{
  "n_layer": 14,
  "d_model": 256,
  "n_head": 8,
  "n_kv_head": 8,
  "head_dim": 64,
  "d_mlp": 1024,
  "vocab_size": 8192,
  "activation": "gelu",
  "norm": "layernorm",
  "norm_place": "pre",
  "norm_eps": 1e-05,
  "positions": "learned",
  "qk_norm": false,
  "attn_scale": 0.125,
  "bias": "none",
  "tie_embeddings": true,
  "parallel_block": true,
  "init": "normal",
  "init_std_qkv": 0.0224,
  "init_std_o": 0.00424,
  "init_std_up": 0.0224,
  "init_std_down": 0.00424,
  "optimizer": "adamw",
  "lr": 0.00183,
  "beta1": 0.9,
  "beta2": 0.95,
  "weight_decay": 0.066,
  "lr_head": 0.00652,
  "warmup_steps": 475,
  "schedule": "wsd",
  "decay_fraction": 0.581,
  "decay_shape": "sqrt",
  "final_lr_fraction": 0.05,
  "batch_tokens": 65536,
  "seq_len": 256,
  "doc_mask": false,
  "train_tokens": 369800000,
  "steps": 5643,
  "dataset": "wikipedia_en"
}
MLP neurons of a small language model. Each row is named by its layer, matrix (down: output weights) and neuron, and shows model dimensions 128-255. Each number is 128 + 32 x the weight over its row's rms, rounded and kept within 0 to 255. Numbers have three digits each.
A block is one neuron, or neurons of one layer that tend to fire together. After each block is what it responds to, as a language model described it from the Wikipedia text at the highest values.

L10.down96:179105109143145113104188149135145073159056170125110126217117128145118118155118127121132141037124096053147138108120187115148104081161101143127151099144159112126176211115086096095157085149150125153110188121081182114086072082155092104137172128133105152142117139119119077098090074110136108121128109185089149107154112089103148148153143149090069142078059134110116110126129144129135078068148
L10.down275:067176132071124121126105107192084130216138158107154141123111077086185147101055104123119148150169082148115149080129139102147161123099202159144129116116147127159180153136176160121176167130142155127115104118148110120048150133105125105141153166102106100150123188171183152093106111123124144133157170147107142096114102081141158075167113126125164115146087171183084108127128116133110087116121
L10.down437:110131182149081144186181138125162036145102127187094174112107135091126159147075119122143155087108112124133141113121073148101145124142119177152087126106159146111200183170114110133171119159099133151123141136109143140134180191131152144083213113149074171100132083117187184131139168156157163127147109088139092163113112086126137122163097118058122120136061114121081111094151128063088166110169
L10.down445:118153176121132140109067137137133166140132105136158163088083058097093145166103112162044090072108114139083110124121105162107091157108118077126136134098161147187104132099165162122169182170160056182143104140114088157158138125199099105141155162118150149146143082137117130125135166179179151109110102108115188139091140146177144117112159145169091138132131101119129119179116163149050048132097
L10.down579:118124104148141149125083105123083085105141135119181146134128127127110145099191141181156078122105136159169165067142170099156123120075145114080078076154097133151089134081161147146148071111113117073188172110146122102137091153155072142141127122172159146106139118068127138151122169100159145155175143124141167109192078161143116110109081170129119121100147116164092146137105159120134103141096
L10.down588:182199117147122140123131088148073083112153083132120153094141115099084167163123166150144096077158159143148144123160091158139102120175048161092109077166144156145096129093126114138150127186103128152155124056140129142148194169086177132086089148193132122168148151115138176099079142112168071142171046104099165157131098081087134133121090139121115165115109086104072164164083094095124076127143
L10.down699:110089140069155147123159142103084151102081166153109104151096145150143129119191127121122107135074092117106138158098165120076132160153092155189089144137095156095120060134125166177109119145102191217087093193130127116192136082135188171101072124134166126107115074176148081110201076178109093122095135111098125087095116072137140142149086141132086153086154151134072168074070131186123155188155
L10.down722:137144103146120054145117165158134116106100146174133091069076135108087123145116163160109141087117120174167100126101128142101100124108125087141153076116136140124108118113177188124128145161104150155096159168175154123092131095085104139189137161137202110165150085111180130207169112085130125120132079120171119151155121103117110098174105152037072120120122107125156122100160168135093129164101
Early word-internal fragments

L10.down0:142133092132078130117124111125095152168085099059129135110097075065125148106147095129145098088116109097123147117153151090124130145151135158100129141154113145124150106137095132121054134222120122120144083064153124146091171188136062121153167135163122092200163149117112074156143140120157114159121151105152130136177079160094169072089179148158207117177102158063097145186090143128093133111064
L10.down54:119103160174129171099131083105104172132115088149102181128162099114101132118164185206102139068082157124116121107102143146064123123102172125118146097134124155055128083130105145141124138109117101159088135084182200126101162097124126152126130140091153102156143196128076116156146147142159120137138169139172151159109153102200108166091118130123151105158099172080148149112158133094139067131146
L10.down172:104117081206136133098171168168145091130136079085130146088173121111148122135057129103151197104176144115096162177100161163155137128160092112181110111173148133094095158165098094127163119133115102144113099082110122143135146181136063073156141123139112144153109080160083171126145164112154085150143095094106129138157159129155147139100130154086103171179114139136091144123128088140144180094111
L10.down598:126134117141113165074180106147163133143139124159164119115083200074183131122142149101092119174087093122135116120123123118167095112135200105133091147149083079102079136116096112104093110147171184118119076132175106117167172142108134177153145083132106095157115108079054171120127108157151155108127140144115143145107127178111135091111137104139124132146194139096079117095125063137138092165141
L10.down703:113142120119125090103122196118089155154100138132105121149111094101130180097117135127128144135105112196125170102095170178128147176158210104108095166141131120167122166131160150149089169177150137121148079132092144111158140088104061069115108160143088118163142121162127152087133096144118097139138175211135060140109194142098189155116116151171148122136131115131159180180161155085069141172081
L10.down732:182095116104143082107186151121176127153170152108141132120086165167118123090093169023134107128088145114070054181124164126134045135127127163141128079176098080070087140164158133144161186137124145130109135145162139078121142125080101099149087152081162108149183096167129125166172090154129189127071103158127184170097153170152141202101160116133105145172104116103086127151101128174127136092092
L10.down758:110120054152139122094175125124118144137133124105147082159118171095103125099140142097154101104170129170185084153090120132115154110100169091157106144156117154212132102090164146114110184170168106094151065158168177116092093071060084088100096117100097128091133167168136099117132061135114139169132116160165144129139169094091122106104175109170100125127132157097124081188165169180091104113165
L10.down977:071135120174138107125114069128090107111125079104143063148125127097206174082103105100120163152149125196115093119074134107130236103126053152142066092116125118137154076093138111100181090179132132108155124141088154144126151067185087211155141148180181111147100144136097146107077157132126134171165086107128176135119131124158098142177127100091155120097090116143191096157110189149114116150137
Table header delimiters

L11.down3:162132148155132052132140104074165109096178111110098126110036188176087143128152048102192146120072095116125092137119118105100088136152128166093125119165143064097089113158150130118136097121138078143171054114142114137120174100128172080144181076119088123106167123148064089136145098115093122137144091132205138138153151147117136075123118166151180133133150107167136158138146072089117123127137
L11.down620:117114134129165108144138120139153171124128086121160149140102091105092096113115112157124142138087163173142102138158135154106077156150136069111160098087055162120137124102173150130096162155079094169125176202151098151130160078062134139138131151089116081030144104110123151133110141135079163103084164144178190163106188115131190081156089151120149163194162147094102145151107030078163156142164
Mid-word syllable fragments

L7.down478:204066117160128139097136118089077104119117135153118152189113167094135080113129133110157098163142067083128101132104166140104175137169137125159110062098124139125112079142160090097144112099139120091165130139151126063149135129135075129130105152173149138119139153115064135131130083143070123087109188173175096086184201144090123104148107123109172157128115083121173103122089101212097141159120
L7.down601:157070134088171160194092080178089077110097112091037151158246114096144138104071180042177144116177114159100181095132099109165126137158089137199101099098150153137154112126159100087150082146129136109122137111159105065110176090119112154169105126137114101133119089143168151133129139111058084086115136133165086090104127163093127124162085141106159117161160095110147096111135104156150138136107
L7.down653:120141127123193087165079149136104146107087062176109129179158196134137177095063195144060098099151141118116141096128189153156207153162095113147117129080144152142080164099187079144095088160092091136189111152141218171067068124131122124124138153102188035130107137130060136120124142120165129190168128103086187178152125111093149113062135167188131107121118081135132126119109097101104156143091
L7.down950:150123107118149126139101162136177113100100116096097162108055120132179131120055128140128151102112145156139125157160139126127082121068136118066172134169140173136138120101068100069096113143130138164111086155128207147130180024165135160131156105165164114123102093081113141135070107112103149163114147135165078117109178115170128135194131115112101130173040110142122182106056107130141200112125
Election and table cells

L7.down214:170136180136129162092105110134094159143114101137133089181067157068116162109096147104148141146107104124096122192123145116168120102145140216099103157082119116138144174163093120156117098132110149140133154146136114123112058129122111141135112122132086143143180098148109066179165106124098139099130118190118123127121173095120047072145097131095166155191132137130170161108170071121070132145090
L7.down246:073093113156165121210145165133138109158121134075116115123157102102129150141117158104163105113092132049141168189121110094102176161095147161112074125204183131151081099095139083126110176044086158139113066106159134160099139105097061148136145113151143151130045142125135160113145096115115156124180119111127081123131198165146063063108158106133070152110144166137145158137120162123141129160131
L7.down776:137127168090115122136091130113122114148106105131148084074133135098217081104156084211143110132119123119135091105133172150089145148187149137118127133177073164208141135134122145143158145136089088151113162171144053163157084095170019140124150121134124104117122130133184145131141134115124085083177062155124145074041160132153169120106119099153092117159149094117118045173075116133118120062132
L7.down835:156139142124069126073127113107137088099079069113131194180152141143101080153125098122142156114135118170162148146129180113145157111089117102142162119111073080094112144167101113092123112188127173159099168166167081124175064106052097060118127142126122153160076169177165102130117089124097147092102084108086112101132117205108164080124156134149150086171133120099099175140147149145101118098120
Table cells and pro- continuations

L11.down202:076136131126133135134144114107121255097126157116175105127109152155128115126151135092115122132145165120121139202139115115181072203119068086138120081177089113121129091143151104138166141087099117146133083114150166144129080120148167173139119115163132180123120095114087129144109117180149150096142176109147130166154182112157158120160091138147115174111136127135119098113161122132134161117136
L11.down615:105119127122135147094135109131131197013148157115150104143113145121088091168149182115135127139084168116148134253134099154149098171133055070064150118142164073128145118140109171167143113126110149137112141119164154140161119138139101157163115136090123161057109096109098102106102128127139066117085172082181151152122115116155160117115119131168074129106121178148117112131179170067142100148132
Table cell separators

L7.down205:190100085148191106140167105089128149138139100119104136145120130118121126116094065094095131146164103153137130127116089068134164129153124120134123129117205133093153085133151080152138085147159084057166130121094131079132118145114044168107167120157067069152117144118123110128140117152112146128113114147141152134116110067167138132148138114077152099127081160145166118146123121188193098163134
L7.down240:146168139127103129120087084112147116103131154129126108091173042199156119099119131165152154096131099114114092100094160176160112069104094143141082096067136114122170109144135094146125138141132098095143158143128157157095135077123139086142109145215111128105146134115113136076111095178134113123066055152151120080079116135101145128112111166139101140135108155128134106071123129126128118131149
L7.down301:143098125114129157032124169128123084121113137162153102164112134146145149171132099102130142169122088090124145111120108134118109111121109138064188161149158154150130162086166137158137145121156122092186132122132112168138104127109145068113094111123132139112140181141180063151075058115139135085061095227114136144173116183129165050135155187133145080139176110047162102105171196097107146112116
L7.down794:163172217189131074139126127130122101170100143076145113139185137129088165109106166115113087108111198127137153120098118076133148095117141154127107134115124200148150160164152086135161109141158102115114124126136144096126099089151054094143087153111093139140061123165174114152113151135054185188111141141126087099154102061140105158148151108141130096111060137117124136169106118125165121119162
Second piece of split words